{"rope_fraction": 1.0, "bias": "none", "decay_shape": "linear"}
MLP neurons of a small language model. Each row is named by its layer, matrix (gate and up: input weights; down: output weights) and neuron, and shows model dimensions 0-255. Each number is 128 + 24 x the weight over its row's rms, rounded and kept within 0 to 255. Numbers have three digits each. A neuron's up and down rows have the sign that makes its largest values positive.
After each neuron's rows, "fires in" lists the words (lower case) most often at its 100 highest values on Wikipedia text that the model never trained on.

L13.gate283:157111106131163099154113132179147073143114142106137136143102137123092123120099140156118116105132106132122114137157108146158114129105108127167091154081120169116165090145134117111142101141091177123174092126162139127149160138162133144121113084155143163113156118102135177073118118165097115161132129131123101096108075153116137152117091161101116122159177101106155104137129113097117124093130150158156150128182091130093129127107110137141171140111137173172107134146102065130111143130161100145145153120143135132177159093127151101108110113094149133110118125127140108139111126126116122147102132134132154136111130142134109103152114133088141129133161161123147100098134156178142157087120135119159103111114086121127124139114072145158160136109115150134160099133119162150126126169097114
L13.up283:126104140101127147089167097055152141120118077113121117100130125157120124110119130120153102131100136110114118139140131130155125104167115088139154152143104146150094077084129124139141134110123091099141091092147166093133138172137161178091104112119144139122132116095114137149145146119113154142102124110139132132090107095147142141162111155174112108159117117129146109131132135135127143131066155131099167120177111124148107127119180112126134134128135125127075122121109082157082147126080163125122144124176151071160133083117156137114129106126118172142100124112175144141135110137164146103109157113115092149159112166095111148150148154170140106116145096133104106108121137126132145131191158140125145100156130116109130124142121135096118111146143112092179138175123157132135133164160151
L13.down283:153122108057106137137144150146130095128130129133093125157120088134165149105151186118120135098141137124154141144139100127092113125138147151105150123091068159108160098105152152147122110132092075111138111155094144125108142143140165169123148120171126162073154116106064155094091169132112113086148147158134129121162080090135151114147121165135175150144145105099127103176143157096119100107134111147132138138122121126126143118148143077131110095123083099148120126154145134123160160159070170148167117101114143123141125133110114091119143140109123160152115137153103118161147119099143160092116108101133092104153096128105164127121121158148148123100125136163148108100115167111154170110103137138112086154118118107142117123145141123121133153134091107133132139160115149129140135154133162
fires in: "a", "d"

L4.gate68:119155154105133126132092152087150087132112122132135157129104142117101159086100152106084142119141126148117131128106122134109112100121116097115160110158142151145144130121112098158167070125092112140163181182154111116161056136128142117138164137107135141102150147154102143110165165124116127123144101127096128089173144139094127147137115096103133145153124142123098098122149121135142152162097131148133144151148088120120142126096135150130145142106160066144162132145119132171122133107085104120088137101101134123115104117121081108111128100130138128159129134113170087143128149212112124172122073146129130123134128093089127109128157111117159139133098142156163112146129184110112117161133128113117150146119075122113112137134154122111131163121114134170120165106138178146087120157145151
L4.up68:124154118092143113167101133120130116094114103136106120137088116125127156104154146114067131143143135142127126127115142151095112109126138086115171088150164160104154123127130098131140076096108116130157149160164099139193093125141124122117187140098148141110146135153105149111136156104138134110140109165121144106129138160099127128174137100128125145136141124119107159119137124103129140176107142133107131121140115146129122112112132183166148110093155069145142166128102137167108108104095114085114141099092156123102094111121118153102125121128128125157100140125146113152104160185101171157150113135126117128160096135115148099124171112079135141126119160141153077133144181112110128171135130117134117090088090088126148156151145119117152172112075130172126140127145163127073134126147116
L4.down68:102070136120119136190082156151128135139109151119125097114143130140096148126202096134117126159098239129145106109119140136097147133143144141103113133155151145109144101166132150138192147100130113134124097127118107117177127125131134157115125141114140141090134122124123163129134160141162158155126131108140130123100156137111107120122122137145143133093150168133104161127084122134109118149082142090126144120159120115136108092154134109109163120149112127130140141135138119150103075089145173113069121106109091141150067149137110132136115141091109139123127142119128103098129159144094131119173095083180099108098131131101158134114114092086112114113137135076147122114108100105127123127135146117137159151121111141173130152145141159145130165152112115144128139137115129106168144127154085
fires in: "to"

L13.gate220:157134052144092107162165094120175096167117109139119154134185114146163140115096116094192089152103129126102108114102080123090126116106112121144107128098107124122112100131178129108136124106114152115121120117120136131149149163095121118132124139110128139161166115127138138145090144176138109155110116130130094120144179113089118122140103135136141109124120139147080187099152154131158148160115137115188080132183130100114121122151091142109131139139120128101133117120105131174117141101163172136102120163157093089158106152118116132155149113109135110127130114096102100129102152132127139117129177093156147117151131105136135148128179135099143112119095093109136168114094160139140145125130124135111126133157110098147151113141147111151103099154107147146111140161091158130114118156178135
L13.up220:125124097121152175117128175136088111135117110115159166116130134077121187141119114107135107120119119148133142153137110157141157134124089184136131154150122120144161096126141153099184159134089142135140106167155079184091102105145160168132138117143127118144177129087125146085131126089125131105144169163128104127149151127131127099157125105093114100155140160130147124084139133116104120154148133116174103140079152104087131111155124114103124153129091134137170096160148105150143118161163094080115140166101134124102126117091101101110132127112164181132089118139180140084142129161095134174175134127109135086143140158149122105162104100139094116133113130110119109120136122130107132129100107128123131142093098166159102153118134153101108137149151141119104121119106126117149125148142130
L13.down220:170129145077147123147152102147120122153106132134108120172111101101121153113127130153139086148108136125160117105169135137112106064104127130131169129108108161124111148127116140158147134147147142155155100101150080164126120138128141174143136128131131131121060156122117127125093150184125092089122135166123114167131143129158130114153120147121105183132158151122140138124151135134131113094142115109153104134110129132117046147121149098139131088112135114096113125134105138176101184125105150110087095144117144141138129143130107126131118124120136117164125119147137110005133144150141154121142109103117128047163146106122136134128130157103147128109129121143093120115138119142091150125148129094120110098111099190114114127153134133139153120104108134168151169141113128162136128137125121
fires in: "to", "and"

L2.gate193:120148129133122159077099146109105167143120140122083126091078073167128135161143152131141086128104127163092121084141158117116120098150155131110168126139114107103164162147145100086137111143114170130130122165118116143116132148102144101109092143115152127166083142111126142121132156141138122155135150107147143150127125129182118142130177132075141126105112105099099093139173093107098130078117094164113152167110109122090135130116112102148123150178132126151136116149155115149147136123138145127121129137133123137154142140178116094129124126101113143142111126106124149120164108080164119131148169127101171099091180100076148138147129122149166128101144128088127148141095144120155164132136124142094112179146157158125132129128149100131139130098086180155133110129115128107146081164101140
L2.up193:158102132116075147127145094093140083143108123122100145122094100113118131148123119168127140105155137130125120112196094164116109120140119158103136114100170149137121114164147137143119148128100155089164179134141158164110102108128088145105112147107129144137133159113130113165129132119103133213116133066087120128146094137174174168122174115094124137127095139101107122114100146150114113106114121132114120148129133128147174110128121159157152151053130110142144109135132135084113146137146128105146122107132131104121154164193108095099162131091081154138135146112108119167107101107142092142147108139141110113136133162118117158078114119132124122089119127138152120133138115160122120133126131117118114120086119126068153144147142105171122180143150124123148145103133089160124146112121109
L2.down193:129098132130096099123097106136114144135112143150110129136140126130136105128134102140114124121112085089141113135108122149170129117141149100131129096114135120151113134185145160116139169113150080117145176079158133135103079113145112120113184113120103172125183115161181106137110149136094163152105134082122098123162135107137152110090146164111113138130104088134121100099139196121145105120124129118092084119115107139133138111129167151147118135108137154149140183121165119085122124122177122161144129139134081125141135193103107113148152158105154138103149108145137139102142158091196089096137123097120117079137140126128142130142108133126142115113125129149166124138095158157151139103116097126107083128134143074123159108158137129137136124136124125089130166125110109176123170129124094
fires in: "with", "by", "without"

L2.gate318:179149099137078100117110133108162138155134127141107094132173151155109166080187088079112101115148126094130120147088142132123146152130099068156113104146097129116134139113133111133110133125143127116126157154136139156174114127140162109103143156102108153128125109102141109124164140106156121152146144068122138124125154140151115121105109107163083132111125162131140117150125116133131143117108102124127177113134146147162103142164070173119138140141137107124128093117101105165100101138174158132112096140119061113156100138108123126119120119121138155133098150087124108169158109139120191111118134132116181142100103112113163149138170157105142147128118113116176145151100144140168115114157119138124103123091168126161115126082118123113106137126099104105147126133149147160163110161091120
L2.up318:148175163114111132101135111117167121137126117112114149107139144129120107166130096146130136135122147107053155148131179122134138116139131108152162171127134106149164108104149121140090116109146130105158214147169133191158158150116143133105117141121102146131115164082133130086174125134184119181118134120128151131139095125140120118164115137112118145125114106158141166118093105165116111111115107105103156145146132114102105138174106105128114120121146121146087097124129124136110140119173137179142111135101071111099110106141152092123118130131144126096125162136118109098126119143163135102118141156126156105138099120102108100144169147123146138161114157098098123122089124137149139117113132161112164126109164137133141112075117074131133135170115113110093069162135128141146106156179127
L2.down318:166099155116145141175114099118151136133127090134127125120140113117092092103160108128116137181096124115133128129101150114168183130156131078151132161079121137137155127125163144132142099117072119154123113135177087130133132132112119109079138108138165113084127092160144103124151113127137124163176101127115127125103126108114151129109060146134103121155160149105097155174128129110143163130078105141178107135132168121174104109142136089169102072134129161160149133167119120095121139118132126135127172118125118138119129154148114090134136124152128138131121139116152083131125155077137136109125082099095143127106148113127145133172152158095137141115097145109152121113137124126151133099122138150108090135107154179088124093123125113182146137132093137156151112155121114151086100135164128
fires in: "from", "between"

L4.gate145:153175104099155144154132118136199137132125112130107088137128108174159150111162127113143137089111121142124131120109134106117105117097081117131126131108147156154142097139103154109101103135073140138099152069110153102155137143158158145099108162130119203165150107100112173090178111099143129150168126129148127144133134118178155126108151127114124147101147101138090171140109088167167136144125111145100116097158127104159140134132173119127098108116118145114113121118131125144131136130100151115078111095155095146077136137116100143105090082157140125126132138129091131152147158117148152169125115133135141153128097133079166115147160112161176106118107098077163105150134138133138115139138111080081107128143093173134124116137114127094118130127141146156120108112132119141145123131111131
L4.up145:127149144122118126122120137169126161099120095102179124126145087164121097126160122102169158134102096130111122133140154131153130115147093081113120146134121140172163143120130152101121093139060095113104132139160138102118085165093110119109130119109114141117119121156154146110120103114156122119116083086127105109136139127157183129091162088154109156139148098104138149151067137143099123123119125134131146108129115158191149127093180100125110133105162124143093098146129137177134113115181096136102119108155113106119121146154123135136122081131158118118169126130115124106123145079160131167129131124145140140150134113124121128123165107156154108117143101118117105120110167150182138135146134143122196140195115117129144062156155148100136122123095110125129126133172094119096131104118123
L4.down145:111121118144117104078179139090114130093126108102138142132166116123099135115154128129155103126131140170134115110137129099100122131109102119151105141112109135140105145145119105095140151179088181090106175102126171128082136123160135182115139131155151127150121086112117177111138108109140133152128129158122150145127106107110102139074110135157113189102150147100145110093121113120163125091103114115123151128148123122148098121121165153121126129131110173091147142108166151136108131114163106115078092119089115140090111133134130109124117167157138130150139101140094138105183144118085137160152151163093124075137131157121147150145167162163130137136129137151138121114122190083167143132134122099124144124085105111129126112149163183125114109116138141140142148100107149121104180096089127
fires in: "while", "although", "now", "though", "currently"

L3.gate194:151120159106122125089094156126122172109154119114138157144126160108146089145184110158146104118143178108127147115117108073118115154134083122114092118123098173138177123097075163157129087135128081099163136085120112134104133139119139142171147151140124157117115117098125113125156116138112055149136138117121121109119097132117117157141110121140116109132116106111125122111111084119174154086090119155136123100169153142138143127133125140141134127121129123155134118145103107164125173133123133147121120105142103095127084093105086097111101124147122105097095151131122130141101114102088175165154087168182149152111129110130164167154126133138136106146081114119093100147119147117107158094123110195154151113133128154096122100129155111130133138151137140119136150135156115159129124144175172
L3.up194:099117129154150113124173159132131159134132120145141143089155095122133149127108112128136141080109151119126150087113152072147109138151125112128126139141071111144138136081102107133114110168161079105102118140097097113095150113117093122145179119160157112118108158148165120160088107120155143133153148125139152102127103110112122096142109154120139160140060167117130150114090129142101129078157146159132175123134123147133090094120135117111091134159120112095121137187143143118080147100155185120114145071135133122106125102155126140090121123100125106158119143100096143119140179154140133112145128126123162151124114140098113131092166099099116140082118108129157144092147091132137103162165130138115166153162103137097126098106095136135131152160119118115117093119133114124103143103178142
L3.down194:149145134117123116080150098126137124127124061145114147141173157105153092113174104139114137164102139155166136137128086107150147131133056124131131166075151128110101095117119170117128112106112129141144105117101155114140142163159129156136135154143123139117085113125165132110141134100125146126124145128142140130156123139195111127127116107109176116107169129120154108116121125145108136118128131107129089128121118124122180168123087139138126111124143133151138127123113137144127125102120138161172173114135110145109147147141156106149117098123083131108118125155125175126101122108097108108107118232089127155157114092120085137113118116118096146129138157079114152086092149162074120095110126111120108148142094164093103125169156119118154135155113153172124151075151118129140126130120143
fires in: "while", "as", "although", "to", "because", "most"

L9.gate308:164104084129142166101140118125111112100143139114109162133140184136102139143119142145134118128122144183120127078111144139100118107121116116108137121154141142134120104176170132147141111132108109105124195161114137144135124150132158142114105139108121127141116129114167125122140130142132109160126122197147140165139084128150142087152119119104117123132116149143093142100136152175098145163161138099172133169141127110108107138130131137128108099099106124165095184072137109103161166137140106097115139162115084105117138106129108152144138117129156122133092148122158102162144140076128146136159132128138110123125094088085177143150137122133089128103082124116108138112124113123076140127105105155105156092127100146136131109175127114067141134169104116111165133151124157132070066139119101
L9.up308:171134126111147138168109156095153109142163084128127123120157137143084062094122085111087108161119138136135113077111109120133105109082113130114128112115131107110146130114131155144166198119104191085118141138120136151130147126116137131145148109128126129174116125131138135150118102141135124152072151183119112129150142128102125103105128159131142073114139111144123147121136124127135179169119159124146123119164149117076122136159128123101121115106130107125139118126148127143127111081151107131138099121145125100120183154127171086157142116132168151125087110113116093151123119162072159122169117114143128101169104129116115105167123110140089123099069116117129160138115134127155144150129134123160148101137143173159127127139146132114118130117100161153109151135070064105096100097128124
L9.down308:126110156062138115192107101126122114116142112111133081141173110104131121110131114161142083124095160147133132126136110193118087117110092126121076103100132127118158130170139127134178135145134119160117156127140156144150117146134137152134136135089196119103121150102147126123171116125133098110100145125116122149136161164130099118140107144165113177105139119133094169112130146125093122147107153162162124107131134108095093135118110119100125124148109123090109122126113137138107126056126183104128104129155107130140067172110146087119142149109136141126159147102116104116109140160095141142164091116135143096125094073082147110086140132111143108113131146133111106132089149166168108150120130130123125132143142177141138149142171135126129154119111135138129155110163136117161120147189126
fires in: "to", "can", "could"

L3.gate193:095136127097150151145167076142127133152139103145123108108130119145140150122130131110158138092128127100134132095093139089151137102160143099144153147121102140119128134130088119123136126139061128131116116136132127106118094144164102085104123140109181098146109109114144125128135142140129119113112127129123146107114102109100159131139111085169124106165085168127110114171116126099091107181145156117123107137125146169131139146151115117100113132082140135116136082152153158123107126119116180122120126135141220170098175112116128149093143140134112142119124157119073168136171083158147130121168126118088113124104165087133141154131163087143076108184134149094161141125122099126138126115146125119141167161126143154126145132137103125129140102160108146138138094150131111201091120128116145
L3.up193:118098120149160132143141159153137128155146167138134086128139131165152141116122165112172121129127104131072161131188122088138178149139114146160107113125144144124148110160148089142145136105175073142158139110123097120146158115129153109121080112120126179152132112124127138152133079128140123174123126129143169118099139146133125119141155114090190148104144122135138121080089119116129104119130066155158129111141120142096130124065121153093126092108128169137123127158143120127091166116172152122131106096112102113113111150131086118150151179075112134120114141075137107132137111114105096139131159102131143131142104169169109122089122149135112138127195114119142098143124091111090116128124164124128117152105112150115120084080103144136135106118136123134091123132127140161143126101097104
L3.down193:158119134132102129128122096124144096160117129165116116139140114151141150148122125129137136150108097110129118128119148100117172119086097091104174128090130162122170096135129108159110124149093096161096120091113113105134152116138165122143121157168138161154124131116138142110142149144114151142140111102095158116158152096134125120121138123117156124118133143146147153122127091106102147141090176152149107154138106141133106182134213157115091115114154154071134121121084205133105137115155115138108169136136157121103152152114073100115155192118118146124123107122108155124140137121157158143137105144119078156119135106138178118117099153177137127123127101140138116081148119119098120131126164154093090097148130092113111116147093137111109162148097122105094163127073129141101125127095138
fires in: "all", "these", "both"

L8.gate135:192137123118150126127140113129132085113148120111157137123154138109143138137141120117169161120167136116153116107150102147168093088105111178137120182159136089122127121125128123071125113160123144080180105146134134099141098137151141123093117173114168148093148109116127162105124149113133160130137119120106141127115138130157119152154157106133121102101093172118109185133139120113112143136125160141142117155102134108101124127128100091100149149133113112103132088114131088130072182106136122119141099132134121182134163138122084163109142097124157105135102128110133080117111100143131137118178106153119140127101139152125120128128136149166102158116114117080129118105090123154126135188129133150085127077094129162182084112146133107114103124149138109099110168166109145128122176116152099
L8.up135:149075142119147163125067126118118139097107110110115159109126156169139145114142119155106100137117110136130145105145096115063089128096112164128152113147132113117151147093144127180138169125103154184144132112133111159149112144108145178118126119096159127090150116144112116135137129096082163133101141173087159156123128088166124089148134113143100115109093115141104168098084129141127133153076117128117102128160143151121142120086126082135139141104154122126191124170152139158129117148106108079180143154133097166148153117112161145104151138093173137135116130086132148101126112133113173159113130145126152137152113090145086122136113114130144160081093104166122101135133119157126121147134119137144152131122132118128136147112141109113125141126100112112146168101105086138133110112143176
L8.down135:150158146106130118127136165160127135122154127098116066165141065137148102117145124145131106113115113128191119089117072112118099076070123151132166108172119117125154121155132137142174121115131176112119105114152151119123132143131111130093121161127157152109108097111160118139130156139064114152124143149099122145118167129112170136113159152130126086089150123134140166108118157135082165128103122128215155133129146148075096128114159138176167121087117083154169131095141150136144145128154142093092132121140089139143145097106114126106129155132133114132106119084145121091126165108102148129159116100150112117143145079084155153099134112111111123144109109153084108147133129121152130105140151147134127144133129130154141125143140112130111149129101128147138165150097120108106132121146126
fires in: "to"

L3.gate276:154134154119110131097095099118156116139118109132149134102160169160114104143136131126100127106142129133173121120142126144167124090154149108143111142169122140129125126173151125125136102108130161092144114173171100173167121150119151157143143110129133124112097114142156114152159146147110084130067088113119114168109118143108143106130138129128108155107136182141079148127108120118092134126101114127155123110106162165116164118139135159137145144102060092130111096065120137154128159051119098097108131073084097130118116114136103114171178145118165129159130132106101111157111129148124126133152071139132186123138125104105148138137115127128114112152089146128168155135114144162140149119109107143137152085099091150115134151112147130115111140134086078129146131138172139126103124116135114
L3.up276:135155118128131168131131123109103094115102110136139103093144131170125102134163107163110125165143106090127123108155107138110164095102105122138142144124152101138085124149141103121163121122120109150122121131132149143170112116148153147121061160119131108126121116111115100190154132124133122118110119109104147150090142176120163105142125114154148110124133129112103173121131121177131106098116125111120135136105090164129132159156086129098116186099114085125160147183079134131133167100161110113095124122122122128135128108141084094156175121121144142182148134120105135144141150122136118124141110125107173109144100105113101162160146133089152088142116109140136109109122130165112151133165122121116141088108049123115089145150172079111085142134071139147144126126149123140171166128130170
L3.down276:109109140092104133170121112170143132132116133142151124128175126128152122099183125157148098118103111121160088115109131144124168092127149126143109142139126116101151077160191162130154136106146137158115088107165122136122097110109135181103132113119164149095161117157156106158134152124114140120110103122091149091138180146096137104123099137132110136138110140122125175139140141110108154155093116147166116150138176143106094068173115103139163163122099129142136156124153120109094128063168142100105140097100104146130151146083142110106171144151129121145147157114126110118122167113068136157155090118141156073110136085069145140114131123118125118116133140122122126120099145133119113128189159131128128125096085146119140142135136129148146135124124119140125141108105149104115124069133113
fires in: "to"

L3.gate182:164118115151135119171111122130128130161127124121129123114086166111116120169160100104142103135091155102154117116129125121155111135146144094099160124098147088138126119102125088144145140151187070114098153156139130099149101148135094137090131133137112147104098141199118100169094159174140127095162117118114102150124171130139083138099116107130138172150132125094144135100113071139117150171149088115119148116106116159160110142124099134129170077134141191165142117148106091141156139158126100120082109157129116148163130131141164133138153152103107131121130127151105156090112108123131152137142141129121142134141106139128148090120148115125102114099142114078090126141186153129151125133151111119117187159133107151141156112098132123144117122103103163107137076147154127129150141131113090
L3.up182:154156101168104142175110122157168130145115138098165131100122126149106123114126138070138106138105126109153133117117131125139094108185142082096120122112091116125111144117122126154148140133124104138097155139121111124116124120119142146092151150141059112117118170143110146141126162122148128138195107099122129144127141122133126124099128109123106166140173135129156129115132098152113141179155135122130112106142131173155106151132048146138119100108149168125127126169103108138153152165124110073054119117093091108164134157141149100133109137104098142128128134144119127095161089108128176110099118142093133136150080118140146130171149101126075117111127118107072104140157131129134120091116092128169179159133135128146107118114118147120144114134120146150155101143163115111185135140121102
L3.down182:132168099088141119159117089176136145102153128106101138168122107119094175145149091126101134101063217132150117156121136106134137075139168160092138142097097126121167143124105135162112140089160089147110134143152122164134137128133136099112120080134119131107128145111130150109154141131110116139171110101122167148149096100146144121144130107136121134123097097092151136126100153128078148145111163096119152153157137109119113134156088135128197117151138146190121114162157120109144091103123153134107118128147132145109140162117132124120128132098153177112093121098136131126125105131138147104105106077108090095121099123154124168112130130126132113137143102096121141141106130112133101161152168138102109118123146088121090129135160141104143100125095176134151123137151138112145175145123160
fires in: "between", "in", "of"

L6.gate75:129094148135099117114154114169133072126135122143138128138114112149131136118138135147110133127124192116105148093122129120147135129135152100118125139107110071142167126122071132156123122112154117136099190115169097127126085107126134126147114101076101149156137116186105176156116085101180140172105115125138157107136082112113126106130134128115159142133149126129111064150121109166121147153114146110108134146116144142138125131121103152123125125109159136131159088165133103118136161110108151146123158124114125144132107166130091115084098131118077140106096100115137090114127091111150159132118104124144159186062114142110110144124160164128103115124117114105127107180137158086126139109161128138147069138087143163113111123153092155147137134178110110073136137120125093137112139134118128
L6.up75:126134160122121093108124142148184097115110116179122157129105127110162130167135128133120093139094146083081151151115121134142121140092117147123156120098141106082130148108121090110129081083144101113131108138129119112137151138106143080103087083082139135165118140148169142177128151127147106178146107096126138147135123119133124142155131113170091130161127149157147109147152115117115174168130161075130149122116141141125124102171139124106118061134112128143131077150138112128178156109129109147127143106121152180171128154135128112133099121128144163114146143069138114134095113091139126142103142163103132142118086143111165140134120162149132098115145145115176147115161114125105108084142123135143134122082137119136091112141092134109139128152058142137136118109137112102155171106145115
L6.down75:179121112106111096139120120154157134105124122124149136104103080148087177146138098138108115142111137096098148141140120143131132085139147165092195152132114155127135123114132129153115105104124139109100095131158124107124156114123134102132164132128148124155146117128130109158146135126103098151145109121125114166130142088171160108172142081123149088108084164082117127125150122135136115171102144132129103173195142136127112154144157094140147141153092106131140149109124114146122172146113134116125138123169112158138166131109107120116139165082112152138144161089086102094135095119160141097138111105097129113131120103158157135132098134115148086131182111087171131150101144087090168099142154109097141145100150107102130128127137111125098143133103152154095151106141142113152208113129115
fires in: "between", "both", "all"

L2.gate115:151147123140109104100167127115108167143129096085123174139139136150160121127134097161103109148129123103093105092133171108118126147103133133127141155146157078123125130094185116132151161130155096120127124124088104138091144116091131122091146147100121094128068132130145152149125156104176104112147126130131115161139133097167092150118102129122097143143121162102142135138135090113141175128118081171089122098149131125096119160156076147124110115137131135121155133165120137100140127130182139109151133118137094124164129139128133111120128116120134159158183118145133133102150093147114144175136139111102135115121148103115158077148169134160110134094131105116115135122155124118153112093158186077114112128095153100149132093115153125114160118180131128147074092124145122146199129099138122
L2.up115:125110163148110094113148140112105107187130148108105148129121118164111143140124147150115152155119089100142129119161096176104108127133102139155149136100141122109140087137159161162150110173148081149199117150149122105105109123118153137121139129123137097094128122118102105168095124094116117112152117158145160123140063131118176108139150146134104151112080163128117116113138064168141146121122133085116166148131086141133128093102090170105117145140117105131098088173101120138132113150149109157118168110123100123138108158140114118130143117128148153137158102160098129149125147128117167138141138104141134103119139118124157135125140075136097098094139086093156155138110149137135121118171149086152135117130112147144182122103145103145125084137160141119153137100076087135129145092096098
L2.down115:134121144105149171067134129147151164156152085072100150123095117107107139156180079104145171114134132107149178138163106147139113113151146162099123159099124113104105136139173139124144130092096111156116136159162157087127183120124142119137164125117127116137116153132130115118122137152115126144177123102108124154142145127118171142121134138054154122155139123131111129099127133157151193114149095178145135153111094165139111145127109143122122123161149097151161112089147123120065114124118118121121096141170138147098116162137110089133128153121161127105137145101114158131137109130144138110129157128103147088124141134128090127157127134140088141146139113135100115148130101110125099121119127096079119201094143114103119143141089130128089162134135099080136099111116124120119080141113134
fires in: "through", "by", "into", "via", "better"

L4.gate237:113139127129120159202111125135135123075120100123128132118120142116131110141156135119106106115149137140138062140118124090103148168124129149115128117136147189150109091109137195123125139158136117166125118148092175106073131111139119119128110128123144108149128100105096138094122175115121183107114092152125141151125104124105125144118165171171149097132061153088118130144134081113131170120110154128103079119127101151110148143141112128119125151147101119119170097103104153108118117130105116121129084142134138138138120134147159136134123111157120123122133135105125105145119092120147122137131148146153112061132127136162119123158117122157092155124112166127104150096198129163104108150088141126147163159159130107080125130152100155168094121170155090126137125142123123116149179158102148
L4.up237:130116152086116122121110122104137163130130141107137167131133129145111146106150124088160153160101104091159116133149110124119119101121134123149102117133135110130130114112134090125152132113107177119129107170104158154160150108151125105132145146168108145143090105092090136106128148132159120105128125123157108120149118149077127098162103151102159037107095140119180127092098127147114145129173139152105095125110093108126128108115134137100108174118143138090104058082125162131120144134117140156116121160100081124136121111147151170107135136149128110096112106141122111141114146135160110140135150176151143146136172128130163152161099140174080170112136169177106160166149120152125165142131103127104127131151135096134160133081103121108114115125182096153124127112123116136132140126084080
L4.down237:109138092089096145145162146102119159146112139132121123096104130140122130110120108143148153133117176094152125132088127113106188166140108148129089144136141139148116113131128142131151122179174114142128165079093131128119129107107120136166139107124107099103083138149130134100108125141114152141132123152118153123117123123091180117096153144135125124142105143106120107140135132147116137104119167081096149145136132154126145161145119162075117142130116095133152124168113165136132098115157100155119106115123165157114145120120162139142087128156108133163118140131110101112115103085140083111177124110125171076119137127131160125169074168117101145078128166108108113090218173145181130116110109116115148128093109110128128136118085126132144132126085159164130141149122117177147106146135095
fires in: "that", "said", "according", "thought", "believed", "because"

L7.gate25:122165137131154102134155183093099126137082111122114118124099136125137108130104084150144100112104146139134121106132090152100104132115156130116100133175133104156151161169150121097123125150142117136121149124097141164115123143123133091109107129130132089141118138134159081133088095130086139112114137182136155111162132098168130119148135151092131120202160106118128139139122145149083103124190115137079117092130070158172122139138165144111115110147131109165127107175129134116130148094165084134154120131135118107130146172129097107097158132130151155147099151160126174149151092124121122096095123111146130089101149139096140137159125120101153125155124146158137121119089102136108159115095118154129129109137107164157149082115162101110173126144155121088100147139108138177142112137105111
L7.up25:112174172125127110126167147138132130154086127092111130146111123117141112107119150151135091114146103111116117113135102162103126104103186117150130122162158088154156125179146138126127145154136137151141133142147149133097138127112105126080116164119130061128105121143146121165133128104077137128136105103139153102174084140172154139144128139109157114133138089105089114122137095158112114089168127132138161088111081157143104084129169116125137133138109103146118107164128133099117134070156081153184095142122107150158121171138102118111138175115122154146146175113111167156129124107116100114126121128160099117091121122127165123180132125112158138146131150163148137107120137109084154099133124158094131099172134148159134134110131100111140119157147097111122155104094112159121095140157093
L7.down25:125119098113112080161129128152134150149132116140109128102131086102105099142118150120147128130115205052094146102142149135118124086144106123151124073090136151147137128145154101093149148118119139123185109121128124137110145101183133091089111129155136162146156154121135092164113129110105110125136114115131144151147138130100148138153118072111162167160123109096093109086128179136134095120164136171137145127136127143144125140165113111145151161176146148116142157139192116144088130119164145114136136154115109129140119089087152109112139146125127182111159110150109120095135120119109112099113106101138138064104149118137135103126133128137149135128154110090150139152131132144135117089115124100103077130108173103137146128160093128178122152131122110095138160100133097163144128144120150
fires in: "with", "has", "have", "had"

L6.gate97:113140121141109146112136129140110146102143060125057149150118108126115128156167110128162128185143162126132201116107113121118112137104115121114111111149139096109109147139153110123159128103149143137098111171089116138124133115119138140092134122150174124181121133124084076163122119122125144184138152094135138139099154118106128104074154148136127146185128098128070152159138117114100117174110099155160141090138081110097064132156108107098168166162146166173163136110101117092110104095126127139108110125141144140150132148146127135133169150125078165161151135111086122121130158146134126121110095143076119093119108105137145122128121172100136148095141148125099109154093115098129139130109120119141122121099112144127118141167137123090114126110104125135133146111126091130134121128131125
L6.up97:068170141187148134115143116125136128140130165098111132115148147135128159132114119127103122142121181163144113125139128128072161112112117093080114140171123099135116100166119138137094120125074124093139156160125136108138099157139109131108149117143153170141080178163138092142150083126146123119161146068107142119133150159130126132068165102112116134126146108147124087132106173110129138098082125126148146087140121088158155151127123117118143135121138114182119097120124131148137131149095130099106144095119082140179149123125147106127115097111136141131134119120092116111120130070134113127141123058138120122150144142089139154122124128138127124150080106153148137149119148136164113108136115114111099146114166125095134123144095092146158167113101153123096129162152162149116087114179142
L6.down97:137120153118106113166154150109101127155094121131159128139162131070072090144121144137137158163121177084123147110112151150157132150135118116136129137104169118150169104173145151116180138108160153127155128145130141113133116165153108111149140128154078091089136124137149172193116138152134094103134114131153114098135138146148106137127082089156120118155097128156136136107117137126120125140087097136098135150145176098114101071158119136140146159136102080172108126163096110126129130147128110129115111087100089098133085151114101107118133108142142131140122161174116123094144114127109172142138107124143124147068116156106130116104122106130142107095099108135105143118158107104113082119166063155104149133154137121134140122143141083132154160143113125151125163142125147124164125134096121
fires in: "with", "in", "from", "through", "into", "gomez"